{
  "n_layer": 14,
  "d_model": 576,
  "n_head": 9,
  "n_kv_head": 9,
  "head_dim": 64,
  "d_mlp": 4608,
  "vocab_size": 13241,
  "activation": "geglu",
  "norm": "rmsnorm",
  "norm_place": "peri",
  "norm_eps": 1e-05,
  "positions": "rope",
  "rope_base": 48300.0,
  "rope_fraction": 1.0,
  "qk_norm": false,
  "attn_scale": 0.125,
  "bias": "none",
  "tie_embeddings": true,
  "parallel_block": false,
  "extras": ["capped logits"],
  "init": "uniform",
  "init_std_qkv": 0.0208,
  "init_std_o": 0.00393,
  "init_std_up": 0.0208,
  "init_std_down": 0.00139,
  "optimizer": "adamw",
  "lr": 0.000411,
  "lr_mult_qkv": 0.5,
  "beta1": 0.9,
  "beta2": 0.95,
  "lr_head": 0.00634,
  "grad_clip": 1.0,
  "warmup_steps": 375,
  "schedule": "wsd",
  "decay_fraction": 0.749,
  "decay_shape": "sqrt",
  "final_lr_fraction": 0.1,
  "batch_tokens": [65536, 131072, 196608],
  "seq_len": 2048,
  "doc_mask": true,
  "train_tokens": 1089000000,
  "steps": 9010,
  "dataset": "wikipedia_en"
}
MLP neurons of a small language model. Each row is named by its layer, matrix (gate and up: input weights) and neuron, and shows model dimensions 304-559. Each number is 128 + 24 x the weight over its row's rms, rounded and kept within 0 to 255. Numbers have three digits each. A neuron's up and down rows have the sign that makes its largest values positive.
After each neuron's rows, "fires on" lists the tokens most often at its 100 highest values on Wikipedia text that the model never trained on.

L9.gate1523:086127127146113142129111123154106130083111111107066157087173142101147128142095099097136074128111126195126099138099119128100103126147155142153145116135137123162070155086132175088148123134148153155132107126110127088074162152112147133129168131115155123162141114117113135092170117171128107092144146105130113144119146119153179106144109159103161146138128130137136117103175138119156119097153154114152075139122132146142097143121086172163127146163140178184124168122143119083136153126124074103113137114132089123154135134108101162126150094133152127121150105134155119099160143128096119139108119125173140068133113101113142135142176152132126105152157151161095148124143124126117078163138126134137140133093169127130160133134107103153132091133122141106124131106116090124173095125116126
L9.up1523:154159142138168107158147126132217126119134103105120160088140121150097111164137131125129125089099091139125193091093159110157123134138102158119112083104131118121145135090132133130109119126118108145109126156142117132147173166145109101134106125108147117120112144138141118124105117133146101109163152091134120113139141135110142113115128159111146111100151097133108108145113126152100132139131149111089142105128137106135122161147148130119132132110123106131155135137067121155115159122135164185142143102129136162117134097141161152134134154122135160146103144158163142140146146100154097118146101113112078135106135102109120103122083185144110153132105114172105125148139134142104113100122098142115143112112129114131158147104109172085142149115163149122149121091149126060120115109118155
fires on: "G", " G", ", G", "-g", " (G", "-G"

L9.gate2269:141118176119107138144138151100116132116116095146122156152128128151091155103151111103131128139146120075106083151158098112110122163169155145121132111152128175125101165144096175131147148123118125126162157144118149109083154128110135123157135130123139119149157130117168134105126110154113109134112131139148133163160155138113100130091071130126150158128133121118155107134145133086151135102130126131094121116130097130127176142067141087145134175073106118155132183130132106144169183121126094133156141103126143114129131177112110080159126130181155161132119141173107118114119154136141138174055126085118144131131127159115142172140105099102163116159125137131159187111092101097139125158154129137147161100115149148154164089141107159133137131131130116134133150093155153120132077107140115
L9.up2269:127167122147101113135120104165156116090123106099096171081130163156162099152098137133169138130141130117113120146133139132140132178072098092151148139123113084177127163180131148136137152140096159156140135099155098106127137100150129132119111119133152145151132122122128141109142114136167101137136108192124150130165162141157171120133145123133094150175159118134157124109150121081090184129086119151137117069113137087139167136097126102098126134151173132122135127130185120107133119143149106144141131107121139147107103114119124142122102124163137147156118096176130136127099118107125145149109109108160105112147174130179130161140113147113131118120148168107121105142089149115126142123130125152165116170106114102159114135122127102134122095134090106128124106150110134142116086164139122
fires on: " V", ", V", "- V", " in V", ", W"

L9.gate906:120140134106110110148147102113118100136122114154121114126129118098080133108141132176120110111113129165134118112113155112108148131148130092191127118138140175078097080134120098093151122109114145121146151105099176110089113143108110138119150137101112136112151170083161099091142112106108189130092126131110133106089170126124151149139135126099110146093127130113129102120138144132133092113115180128104096099127173142121117136128142158157099108139153112145113119091133131125133132126134139140154106130127155135158149128093139128112151124125101162140184164208163132143140140146111147155136128154164146124145132093115100155147097158158167126143151116115064127155099123123152124109126183097145156148156118145153133134085155146123126086162126089124135126092144100100079103152133162
L9.up906:110137107123098149138135139136171076136133122149108128144108128118140113083152153082135105133091108134129118140129131106113109148134107108142148165100164126147131133117157106103143145149141122086103129119124069119152113129113131144083095146105106146140153110138169087105102150071118113134154090155113111117128142141126139164094135136126143108088132097138136082153137142163132131122122117144167163145113114091117145104138126140135080132114112121142116131134190148113159140124098097130101118115152123135115113136142126089133122077132153124145157171134135155136114169124115134126108125160164151106081145136157166175177086112083138126086164130171138126144140115148107121109145137073134132146158123131115156110105137142145160148148111119129149130121102121115094134176105154
fires on: "2", " ", "1"

L9.gate1911:108147159088103122121149125113095117163158143116128143116114112082161126147091122147089120113125155127130134140135130155139130123110167078105150172116136098130110130137130103099128108168085115116122084095157128074108123151079058118125148103093128110128118111118106118097106114156141118148137110144139125118119178149122117112168134097122106135137167125154128124115140132048133112099153153117128136143063160126060089133123118072110121145086108131107136173169138122122116143133103144154143164090077152111100160162173153163105109073163122092110116110163117136151164140123113108124130163102151106110133125181155131124097178099172153132133107104083140125091175154147169167132163122122112173130087155131132117150112133124106123155096099131155145092121101137122122076177146158
L9.up1911:129137130094167126061180068074158116155174123172103167106140107119136152101127135128155105139115141081152122126099178148178135131115140110091149113110101140130112098119170116121122162103134104119120104106131104112103147149090098093160161130142149119139120108104143112136122118144156134111143105202133108099118115116119101102168116118142114137128151141117161133116084130065124126093153130139098131139098098114086115131103130124116128135119107140105089156162136108139131174099092122109115136138116082145134167143130158153128126118130140116160106093172159144114074133144097150116141175100131101167131125116125132106134142128186128145177086125067097137119119123138157152133171126123116136155104064123119141132125123153182119127136129101200164059147100131108125119122133130
fires on: ",", " However,", "ings,"

L9.gate2206:088111105148147125120145151104111161118135142109069113123139138109119134170109136096133125126171123171123171165132110111143142139084150125145119146103168128121094113114151126127130164144163103167121108130140105128131162137129121122101150118115138166130123138126140147129120149104117142143135106129144148121132125129114134126109159112092104115122097116125157123132134119087100117071098130123153145101137137093165149096130120146156143153182130099093154115148089143094143132175095116165106132126136120121133159108083104111125153130103134153119132107154101110131118129116066133095162097163125152121132144128109136106164165142124129106147170112141116096110096088144128071102154139109156144171069145138116121170111135110101136146100167116171137142110138111134161118145139092
L9.up2206:117098123140144152133117141121147085149102144116129116131121136128159105164126176152114110142107096112101119120145166097100121127067112127093102142171129098134089154111157128159177145133108124140137116107108122106141138130124104117128108125123136141117107157094173131143143090119147119141130103149132136105083145114140149114125160162149118134136131129124105135120156123112103093097160107110123153151189095101141124075144121147183124117134145123153143152160146174151089200136145084154123146098117153100126119130110160103123113095114124160150103099131094162103156139148107155136131112124120096168168170153114140100118145152105164105130121167109100126165127116107070087140124129132139118126094091112118128126177146159127130116150147134109111147108127155126147114103114203
fires on: "ov", "ow", "av", "ub", "and", "b"

L9.gate530:098135078099119126110169102144143094152164124159126166104108162138088074112143099117133109120069121154098105129147109140125114147129104097131160108141065109152113108124153108143129073171099153085186172133107151113119065147153107108085102130127158118130174134092171135118117103100113157130127112094135117155113106131143155084092119140128115152116138159171105120123106089119149143119123128102153148112128162102113180120166112088114141146125159094127101122126149129110137136160145177137125136140141166132123117132115103081144151114118091110123154090079143092174084130151133110126158141112117116116118147083094109125138101149143116137149121118123101166112073114177133125131060134132112113140100106089118167122124130133122157103166109162125121153115111102138113099144135175
L9.up530:157107108128131120136182162136122117111155106153125137114124132130150052129145100126137076109167094106161142140161131145114148090117103092147128123136139164135171121124147078163120152145083146137102127116099134120099129087110137103095118088150151130145112145126128111123123149120085142112145115145091121181170082136130138140125102160147134106107110144156096114127155114139153142107141163098144128096112127168153098131119112136114070155112154151119119112134100149079196131175157109138090142147111149118143143107136167121110109090104095124169127115126145132108103126120126131148104126156093047108114155106121153103091122147105085149095156105154121108154132101143128118104091102146140125132138101157170129163166111145139188111131149120154072116067162146105164157124116112
fires on: "2", "1", "is"

L9.gate1518:099150153183125149160108142130136139131150148104145125157098145170109109107193161121088091144112118136133146139145166124129161151139159101160128136106112127143158103146153135159109140129113086128171170152116185099145142101129109137108134125146154090073120128107140145112118154114144154148146082150153161168128151154105152125135136094137126136166160179160159144098077093128145087133084167132105117145117192119097115151145115130133099145130132097162161114136168131119136137095178122142109133108168119136119126103147125132101148125120171114123124121109137134128127147179141128149089109160056150112142168123090102149154145169118094155114167108149123129119105172157141171129155113110158114103102168151158129123136102109132125098136124124132103140130130125184124155172132134
L9.up1518:140122114071092116158107126137127113137113098120140118135117137124131135144155133162128102100109121126148129138165152100151117145115173124141151081145144146138098140103151151114072109124138125136149084094133127099142111122087129147090130109113170128081116122096138140132100168081084137131137129134130139167159138104185123170157125110104124118137128109133126083100114116177087103137126107145114167123106123131131147138130096137129154145141165118164112146122120137180119150145151143153144089086134163162157126103124138108151120140158144106126131136143148088145170142109131091128131145083121126162156124131150133116116122152106098162110125129153170109179130098149100096148162075133116104118146162150074110127151164113123114138121126143145130114127118139129161114071097131
fires on: " Al", " ===", "===", " Sal"

L9.gate4430:151119094098152172144152103130177144184113129159087134140171125095167142125144128135123121144054131143146166135132176160129134171109193096187133149112155130104147139158103140145136121114126171119162150113133157132122084126129136119125131102132162129121129164099189100090113095115145125120147157144164091159103162121125166119124137151122136191144125152128133129117139130091126123157130143176150134112158176120126137118089117138118111108146116127150154114118103128148185164122154151101096177067158130111157142109167118133160155122112126126112157133166092084117099140132127130122109151109125095119127182098120112159102102147140139124110119144149107118136101117108123119128148145101148179143151145135135150132109131134119154133127093142107141158113166103103075111150165132
L9.up4430:097128139114117084109117158148134137143114155111076144108120145116107139119123158117099086165157138143156093119141162143132136130117172174118096157134152121157149123144132127164103153153123134097116062106101144120115128097181144127095149160114103160134156131148144105181131133108089080139095118131125098087108132140141092137119109175147147168156124154163093124097147116130130141095157140146105100141100145113126107086157130168101102118148161082152095121151121053126152151115134109084143117122131152140131098128111144123131087169152115157132088158138118130094145129084097139186133144095113119109103123128161142174125143141146101116116121143096185137147120129121126147091107127081151128136132083121140142135094150128126149109131131095157146118119123141103144115135134123
fires on: " ", " R", "a "

L9.gate4109:147124123148122127145128138156124150123125080143193158105079151165137168133154144123141162169095124137156079125113097108142118109115142123130183141128096132121113137124135121153119098129148109130152093118140120161149138141108161110116109139118134131149105087112116113123160120128160151124075138145118154171116087120092134122128150106145068154120176113132150108160120077112115134107159136105105159135100112135114122106115180132147120127126060119122120124129102118150118110131163152098131139142164105119112145159101136091165140156122126162163141148145075109130162139133145131152156090140094134140182124096175138106135138085125148154120124114140103141140098126111157124118148138124119154163155156119120150146119135079111159110119179155109138152132108158135110146140114158
L9.up4109:173154118093121130124134101126154127144148131134101143109105128094139142138152150134138090090091134153125140089140159143155106137127111101126138103148136088150157119126150115123142130110103117124140116129131123114099134136071137106122100114131093104137114107104141082099147168106141127154141115117185131149106089160106146160139119147147130132131081122136153119132134106131129074129158100147146102148173117102101106155132148115165116118149146086130162122145185108137134128137122121105142160140090182140139116100097111106122096150106123123153137104114166143129090078146116128147136070136173154119118091155140107122108147118135113118165126128184117120131103190107104152120091172107127096158149141094148110111150140112129162161136150111146110178124130156089107114112158115
fires on: " Cross", " cross", "ross", " Le", "'s", " Knight"

L9.gate644:149141094141087149079117123090157131132087108127144066157118145133064116108111128102158124159115133092116134126141126090092180153107153111131108107095159106180151092117112137169145137096100138079131142138151146139128131133117102119148160071107123116096150137108147097163094153159118118123129123133139138096164142154110111139164134110135113087165161124149159175128126108152110101129105116169096115102107165088129122127098133141119145125128102122174159096137141109143143112097100130129116136147146074128078124099168131094105129143107139111090119113104140152094137142112152105143143116174103133120167165113148091140189119154101150162147144152148141138124076086132142121120129157103140122140090133132111150135124103162107128146121147112082109134096158138137152125127157124
L9.up644:113145163125082137159133129096144121134084116110138125129119123095144065113133113113121142136125106156115110175104143160113087099094163092149120170121136112126132127148137086145123160123116140151122136158126174109089110135079117078096152142096143140139154116137143098139131134143093144110177114138116098125119147106190139110143087158150144174110116102082132156127124129162106111151160096169133127131115145155121143126103167144125134122147134132151074144134121113139171166089147129114138159116127129140095133119105131151123149104100140128131134106111112140136108130153119130157128143109182151137117090124156126116181139107140127144089149128170076104156101165114153155132164135146087136120132113161145136132129126077136146129141101150190117160078147131145149148110093084
fires on: "===", " ===", "\n"

L9.gate3876:123109108090199144145148096104143158148099158158083111115126132088093130128123126109161123117144094167161142158108153104164150118117158085143168153132148133111152131098130117134135116170112120138160108107131134141153115108127126132154136146133076140160155103104170146127115129142155114142099138092114138133124153121111131101112096122083104103138085119113152129156123131108130141099152113128140112104157122082130120115119151143151097116123161100127102168149161095124110116132141117121107122130149119159179111147146141147142118125117098141119143097170172153122150179121114159119126093140103136143132158132091113144106180169163168132104174157124159120141102107141157151121143083160129143135095095098154097099129101138133147106117118131147153136098135122139148107132120130
L9.up3876:098181157149098116108162120109162106137159122109154127105167120136118153106171152129136135107104075151148132107122128138143143124132118156152134157110132140115148123110118143111118119113172188133130094154143117146111131120165123135132092116109193122126076106112051125117122161098130106117140145163085126139115111138125149131139104172167135115111112141126131165113071098102149133139127123094149145104122123139116138131112104148141120112114151109174128106141105164103107096148136141145164068091108113125116114151117109143153122111125091145092101156091150126109077075146129124140162123111085121091139134120152122110117085156071095094137127126139154148165151158132094146112101123128106172122113146116136136136118119141158153104129116147088114136143161115175103098114139152
fires on: " g", " G", "- G", ", G", "| G", " | G"

L9.gate4257:063136141118122148115150143137164126161155104130115098108169120134128170106100106148104125125123106086192155102135142157129148150143133081163178170160131113126152172148133127096110119126141141114156103096098117128162107168162153133109133143125106108146130113076152134078130125150127120076110142145132109083116123177100126134166117134095131122089118156130155145140081123088140141128141110123172143107083116124126117138109110114130156137113174130144133135122119132129107136155128181149132125104145127148177107095086156170105104088096135134153116141107115126103127141141096104127113095118122127140084130127103097133125137167156110140129142149137122130132102095086116106058127145175169139140130104139126135160145128155073098099149141141131161138145087105131145116124135157
L9.up4257:158153128129127168096109090185137127149119074171130157149091100126129106118113108119073161094107150120132154150153095138134121108131150158105146153124158117143141133093123131132153153121130138189139134099134160122056078135152125102136137120104139145087153162175162131125151150130130166120116146067097137126133182140122121147175140143129076129142146111129158131125079101132134112125095147150177136153136124114125117120151150098108118083134113138127129140149144150113138173126088150146112146163092154111111083155150154139139138135136132122109142097137138113142129145116087138143134172116136085070116138092151164155161140132186124176119107153112134139149140177105126139115140112142133135137125148136157125122139087121129129155095111083126167099106100111096091151161128114
fires on: "1", " and", ", who", ","

L9.gate2207:126194089150107165144133166107145139133135091123130165090134142090099141116138120146116146128131091151126150095124121099096149148093143128147154123116110124104139115144143114127181125157100148119134118122135096095148157144115125138108137148112102137130177121116129137112075156085131137139117154154171159098092148161152173103182128123071104145140167144149161127093113143128147117116130085131092173185115148090131163140167148104128097142155097126135118130096141112147105126141115149129178116151146101168077157160096163121126081076116158145118133150118136089127154136118109086111119098117159115144152180136157133115123120131122115143103163126120139164116121079098116116150190129117167124096157145134123117136164106122105122097127154167133141122103154115113091099112108173
L9.up2207:146112162097126107103109113108114085130111133144107100114095135144114126134143106115111120139135171096097080118124099144095136125129145130107144154082123082164152108131168117140103112140114155113149111115079153071131135153133116139077103143139161142084123138155124150094107123064125129190157096144097147155154121112095119091183142123149170124187119109123170138143143134155142112106112140125102158098135174104116121109137120114101103141124135096168089121157151151128107095146150107130118170154139138110106132125101140137060141105105132166078126160079078096110123166096132123078118085133156160156124132135145153134123109150113119125167155139143132129126121067095162111145120103122188126176116129154135140188121144128104109122128124068091146133161102129121107118147112105
fires on: " O", "1", "–", " | November ", " | O"

L9.gate3076:147102150116129115117130186120127126162131130140112153101123110094199093136139095106125105121133138108150085088128163102138140093165145171162101154130103151138092135109156080142077138138133101126153132105130152124108111129132123111146126149095139147129141080141172139107110120120154109122121118144125149109147138150127120126112108107123082136145170129141145148146141140080150125109098135130194142093109096123138137096134137105074092150112132139108096085137146116094149112126130128112115131158113179112153169171165117143103133144147136131181093124168129158109171141090129094142132153128128132103124144140105096096132119128146150147148113120145138108125155148124132108145118094151166106195078125121087092140112104154145102124106152128155141146113144125091107102123146168
L9.up3076:088119146113122091164104114158105115109127128086146143119107097100134159103105137124094106130144112119153137151121153167152114148094128154105119085137134084169074112144117146095135136132133142121146086151141134132130141151160055113161097154106154142133119102109145161159157127138145150116110120118103176182088082118123096098109147098158115106141122145124143119164117138134138117162173118146092140158118126139133128108119163079131111137123168147113119138169112125146104162124189143090142130120117077116103127173177121122121140131129140151135096093157115107110126092122123137161154126127117167115128156108133104165105160121116100116139098110104115149121134078108113133156157121072095147133118152155161104119147138147102121153104158137096110123153144174121145082118129133
fires on: ":", ": R", ": H"

L9.gate2688:140146155121138177156194151132112122133146175098109098147148098111155138103135082130101135136099119138124179153090112132169158143121144110128140153093149096146098141182080122145094144115112126146115163149101180112145101119148129087128168111114141125126115110136132119128125144136109109074162127142148099133172175124145084143131137091140132196160184140118136128094165152115125111115165134098141099118138152131125119153148149064162087098099120120137126156129124072147152120123158139112137110158124154133087109133147124160112138105112120143148109123108124119075133128117135145169135142098143120123099137119113098156116170158150118155172107137121129072135090093150135152129156121127135134096092120170161127120149116131094124125087150097140113109105117123139134099159145072
L9.up2688:130172160092112100114109094101137141154132158138119178092125149167129121092116118146112129114164163120102138141104181146136120153111147092130107127103124123099104094166090142137148139117135126145114127130117076142095155178117114112114130137120142119151131149107158081117132120108131176113099062113141147126142151126102103122150142113138133162148150163158146114157137140114129096142146171136127152105150168143148110101124117074184092151132176088117110142132115118133155115166130121114143139172159140132116112121156159138157117156076144151117133121150128132111054136079133140090119164139143150138112175116135127122176105132137102168131126085113125119132130139157096087123161147186173147152164089098132102152120084151130172096109113124116145130125134122116136137149136190
fires on: ")", ") |", "ation |", "s |", "a |", "\""

L9.gate1773:176137089183161166096157110145112150110125135154114131112101137090160159122142139145114109108111145154149151125151101130124157162095107112162145124118185139102168121128151127167124114160142155107158148138158153127081161088141130162142133113162129146139145096080113111145063117074134160141122164143097092126095158158132122150120142150090102139098123105144127120103111131131126103109143144090138123094148119105097161103178146121122150109137092118115126106095114118142140063156128146121147137144125111092148135187113167151112165119143136091121130185067093134119136129112157139153153129094118121164120137193135146147111153111150149126119132093122127128138149160146132097111109167128102133110119094113130109114150102136119129138140140144144117115132123102102101118145138174
L9.up1773:179146158171148082160127131133092140133132124114122161097116117146150127150112140130103178153129146158112117112183146138141133121136129174157139120126171102128116103123134104109139127163160133124113142186124089112114138169167188168178184176149140137162098113140134141147129097086118102122131099121151116090133115112065185132090134140150146124107140081166133154092122160107154135112144140082138131150067108151104119124185164126110077128131098114184120097131130150114152107141128111097140109148161150125154128109124124116149143106153105093124141124151159119123171113075148141134118095141108184102151138131109094142128110122126099124150160121096153143153162116138132096133145089160154150134141124090134135122158106116126130115158111153105102140160121099133141137157168116
fires on: " | ", " was", " is"

L9.gate629:151130135133157142095122101135094098129089136111117166097169146120154154137159152115093169131110102154179120136139107102120135080138110128098131149117112105066118148144124148119143107153088108086127113135103133151129115164137086135133119121152134092158110142129156144110102111112140122135164096163106112145122098165106127136171131139123124136148147150169186154131122084109107144124095138155132135152138120140102172170153132089142182130123146102116175128154120117143138098106178133111094073113135104128181162132162115104121155132149148126134128130135133161143154117110151155099098140176084109111156100133132148116180127134120135110101148077143111159100146085128138148122141138128136119100186162140090152123101127136122137128115083120129162164100081157130167124175129102
L9.up629:121148135110138156110119175138115147089122150133076131121160166120120087115074118154128125141144111101108132150077123100126139134120135109113143090137129115134109108143085144135065119155088160123139087121132135126122110116133164107126127117131082131075140158143132178166170126110078125140189111111149137173143158114103119127120112129128143150133116116120136086135090095153100143133097119158153102118141121117129095125175152104170127151121149132125143171139123129130114134120106134124166105138153086160128184164123110134102149156153123102134148138156154129092105131150159128074122139121133145094098143145127138133143088143130111136120108175163093119141135126153143147133179146122160136156135147127097158121139157155155143132139095135141136103098150126069112153128149150
fires on: " pre", "re", " Pre", " acqu"

L9.gate47:139150113114152158188168069153118086163143126109129143087167115101149175078114140157102083112116107155094122115151101123100107128156131118124162131133106096138107116129118123094135150117111140079111107134107118141109121147085136103085117124112146131169136162093122139090126083149133075077157157146139096113131143170125138150103147110080128119141114144168134125105118140099135140084115154092123120072143087111111092110130092091143114133112126119129141107136088106134140148137123105152120118141121181116132122107172146120108164116121140112159150157092145171088178172130083131116101109099132099142152143098081094127098082117166121101124153098164162120134097096152174147148129137157137135080125156126138117127106108095125152122122121139171178129149132130131135153135116126
L9.up47:118117160133153127149121108144167115097169140086114151113117146139141144125096133133124107119124158112128131131138131166150117103086119128147112118141163147145137125146098149147102126121152085155143142129101149146112125135089161142100118070147145132116131131151131121105081156141144179143132110175162134101156175088129121123068172106148156114128134094149126148096129138107103108157115134143141167099198192100127155112121151131137138124141120146136073151149143112097128137125109118124078135120105128133128125179126153127119115140133128154120105132127145131109146162107095072111093177129177101119118172130166108093163176176113138124151131147151103090098155151106102077155144127107112126164094119091158151162143118131170154128129153097154131123146085153125099160118096136
fires on: ")", ","

L9.gate3487:115143138135085181124130096127096127118149119178119119135096131103185147098117111146104115169141121174135136126122124101129149129097155144092098116129124156099106124189119141114167156159156133132136136128126140110149131137131129158143150159131095166166152120090155134131130126153159111116142117157126125158129121099159123152131135152145137130177171156124159107088143118123106121087133130160106153146134129142111143128125135104129131169130136171193147134068099138129085121184152105121137130155147128125141141113151180122142109128114130112163155121158125104119107114143151109135141114112116170169142113142115131119060119093155144068130136166076141086159160145137093144148126105112152143102144102145085146167094162160138122119152077125154125116127150085134104117126115160
L9.up3487:136116110142136127127078139110147124114096157157115140121147088128149111130114166119074170105134145121082159119088110095121136129135142145152146130152158120098111129128147130095155135127139110145139124128122117111121179118140124108158161106162129130143156136133150105116112109134152118195130129143127141138149127096125113104159155124148150132112113088113108171129111121108135114120120112150125094121125109141126109118140114120144124165105130148176139137095139108151162119115139093150134108167095129089125148155127092137102155107073098129129097148093093080147149165136117157131096148170127082125140136155137146124070101152106141157138102121150135093142154097138165120159145148162104144143105131206083150148125129128108169135165091129161117139130129116136146095159111140
fires on: "i", " |  |", "ici", " B"

L9.gate180:133136164111153160133145121119123171148132161115103131098113136152160141172121094100110117148136143144099165106135135056131178108080139069141119152119140134109130113103138099154162116157108141110171166094101107102136105144124131144139105101147136111094182140102101145122125110170121083119161136123137090122126119116132120093120102106134127157097125139109138138112112132135100116052129104132148121107133097110096134153145123090121123118137086116102127106148116129119195163119154118133170092095143124142100146101154157147104108115131086104140120120166113091079136136128148140137157077120111136134125122127127108130082091169172139107109095124161117096132112168143135092159182119126169116166078166122148139133109151116121118125104140130154132081141154158145106071123121134
L9.up180:109151157136160131132155133139125151113132106106149103125129135110105074121131104140157158128097150157135164117102137117129157107180136136106107152145131147109113088173075126134091118085154138138191125145148109127149145140140133137117093083168158128170146112129127105131182094084142116113177120118114151119119133118125118127171117148137154111084134169114109111095127152082099120089116138101134131154124123148161123097113120099182159156129148118146126118148145124144105133100178139144125146170139134115145132176103153111152112113162122153149159126138164124128090182156118159118115145108143096127157137104081135179124090154179177139146132086110156100113124133131112128154104119149134143095083169195108117190132172133112162085152101166140129140144157142145134092088147102
fires on: " | B", ", B", " in B", " of B", " B", ": B"

L9.gate657:147126158089163096166174100118107109124123110134115114109176166148119105154158149125108077109099079150086102142070132138164098165053144145147142105167116100138118086153137126153095107106121129136172124116113137149120134172133124143120132082129127126113101131125085138128118146119164161163145169090109117153125111094164174128136119138126139142088149111158141120115136102120069133131116116132129086142125125111112173069128113106122129138132137074084152118163135111118129128144107145131112121170141158084118118120155126143161111101151127120142163095151141134073112151148139124141133134110085115130137143133157127114130118147112121153157139131104120145118093115129102114104119150116140146168083136101126139167154150117086096156104177127128134118123145116128140100123148131
L9.up657:108121146108181111148139162143115127129128117114140117157129114134126106166130098113149154143132151135157132138080087132164131154155113114146140099104134183105105096104129109110135156154081125109091099133078120137136127112123150118130129101127142165159159113146152095119119185106095129117170138127124120162111114160144155119073178137114082132098180123111151157118181111094131101095118149149144068105110135151137146155105104165127123097134147150124172181137155136090172162112143113129121138092131170105093125152132135125095133140126122125117149085111134142133108153080144152147140134119133090126141097170120130171137115145132128069142098134168141118094116145189142165112146136141108140132176115113125134128115150117127147112112144103131146099137101110124141162113160129
fires on: "1", "2", " Health", ", ", " Agric", " science"

L9.gate4440:186148124116147133141127106141094131156170147120106142175091136136161117137118118159098108144124153102165125116112106149131158094154144140136153142100134172101116133148154065132132115144091118094116085097128161085103116107107165123115135155135157116090175154113116108118132115096123187125099101131123107085120111101091101111125093115119091098132161148135171094140087098128145100108073158094152126145150158136056162136141098165122145091121075124131088101145148113099141096107133112153137147160095124105111144129106166115137132164115138110102152121110126108108069168126105110102151169142123114107119143127088128093123135110187146145163139149159118096160163163127079124085128154097104139119114106111115112188104097160135152083078138112126116156093061104137122139191096143
L9.up4440:129141119123121157123148147130152120151122131122120126098153147143102127127060086128142121134127082119144094109110102104093154098176139126124139153118160134108117114116134111123122142144140101123111130141100142117112151135112177105151065137085160094118114137165128119159113167099159135131127111117125131124116152114142102125148145176129099122118117117108114113151094128174134114139119136155110144134102159122137150091136153135148099097093118146095108100122157156138102119124131136149118132125114122101133142171097129149080123148140106100138133136098105096122121161109080165073096129125116135120115170154106082140128123096130150103165149162190129093147159123169139182117113109123139124088097116150145123121142131138117106121118127162129106140113119145177120173099126164
fires on: "1", " at the"

L9.gate4349:125121116099092107130154121086093109125119133175108094097109123166117109169102133130154141099133118130122116119140091139123134106103141139166129170150187137106121115126112119086138143107125135131106140135156129134104107177131139133144134156094117055089140090086144138132126163173143100155098161115122092155127148115155110130114134160140111128141196149136124096128130151145112152126152118155161155145100145149165156102137143092115106106124126136119104133161090122120151151164119182105142169133125137166085110121121127150131122073131099108102130101179181145083122111146137146115126133141150141114103171149157138125132088126136191131099112171121122115076129144107124085124102127119124138152139181137103143133110139123120118117137142164148137132090116123085122142118166116
L9.up4349:148077121153125098086127131160121151144115136130163116136110112120171153125124128096125110097109157110113101173067064133117087164131115140104150126132111160105141136151115081127128110130119130106129106148125112124130083074127118130088132122151139144154157100097141147153123111137144128133149111106123128156109107130127134140123159122123135122126106108140142131129170123127158100124159160102124161090102121122130150145098149106091138164102076140129109106137161146119127115133114143126100158088110135137135149119120178156097156091115111132155135161124107152155138163117133151160124106098143072113138126148134164129126187106109092107105126061147188124138109100182140120122105148126105136159172109178117077117133192125096162149137148108177112091140138128145078144125123145
fires on: "1", "c", "C", " C", "ic", "."

L9.gate4422:088156124134162129138180108108089127127169141155066103082095167097109119132160138154103150128131108111105155144105105114149160124126104137137100102136146140109132106144128148148145154109139075112142140139159145127087152154135109137142133090141115124139174081113122107140124140121119081144145086097138085124177157119111145118154124144125143106082124122145153153144108107139138106099116156134175139116141141117110145129103163094091099124118185079132137112075100125141128094138114117121131097156130109172157154125135136108113128178081107129115120168158103130167097174106173127124085116167119107136127158083149162112094123121148138156134118136107175108129117135137085087122149126117159162144100178151123125113156090125153090144125132078128103116138170074115145149110126120
L9.up4422:146142098110122131125126191130164148146140091143136113142157131147115145181131108160123119125113110105154111138080188119116146115145075140124114172173105094126144132084124140102138076109147151160118117093136106135109122143105156134157140101136173163120122131123074103125152108092095110117160174126141097102156118118138194122107104136136162121119128140168174113115139123147139130114119153123082150086111127129142088141129129148112102112129126109164116130149122147137110142123149109100137112110111132118127102131154184117126137149120148146138114094132117142088132108100121112102179102097131119157151118133051118112120147185151126145121132108134102100110123152173157153134146088135140095134087122103110162205101106124136163139144102128128102129113137122125108081099182105
fires on: " | B", ", B", ": B", "| B", " in B", "- B"

L9.gate2740:087149081133137126169200071117157137145125108156089157093130108166101128162127154098114134133102105108110117159079122165120158087112108105116163097157115133093130147150112132109097101127152138096117202162131163133119117168104100141137147122126165140103164103129139137111122104129097097127140156142127153161117177130101138105143142121128166096089148116152143105134126126139095106063179117115098102100111113141145138151106146118087134166081133093152090154103107148129110165159152101126106147135125129157175142163124093153122129115136153165135142134086122099173090120152122099142160142127078143112138146141137166127119102142114152112131150105096156147158145141141125127114143129148142116175141140083106141137099112105123150080122108136147161147156145084111139135160162108
L9.up2740:115138122169091115171136118154141096158143124099157142098147128191120135104130089109108119113084135086106141089129171115115158129097120154144146122109137098181141136165163140130122168140175143160091122108097141129111137124134150155065120127139105133115115122113082106110106123113136120101112140140114111100140092155118103109095125135137130112155145156164134131144138107126123151117106111147115129092151159128132108151103134114136114134123125149151158104116133164139153080117191141118149125133092121123151160119139172104168136112096144150114109144114084132122099112127148111130138124090117106141087160159127138114165094156105134158136129141117158117140147122138083139093180113120114133165169162099132133119116108153119121081087137147097135145151119085108051143113158112
fires on: " V", " | V", "V", ", V", " in V", "- V"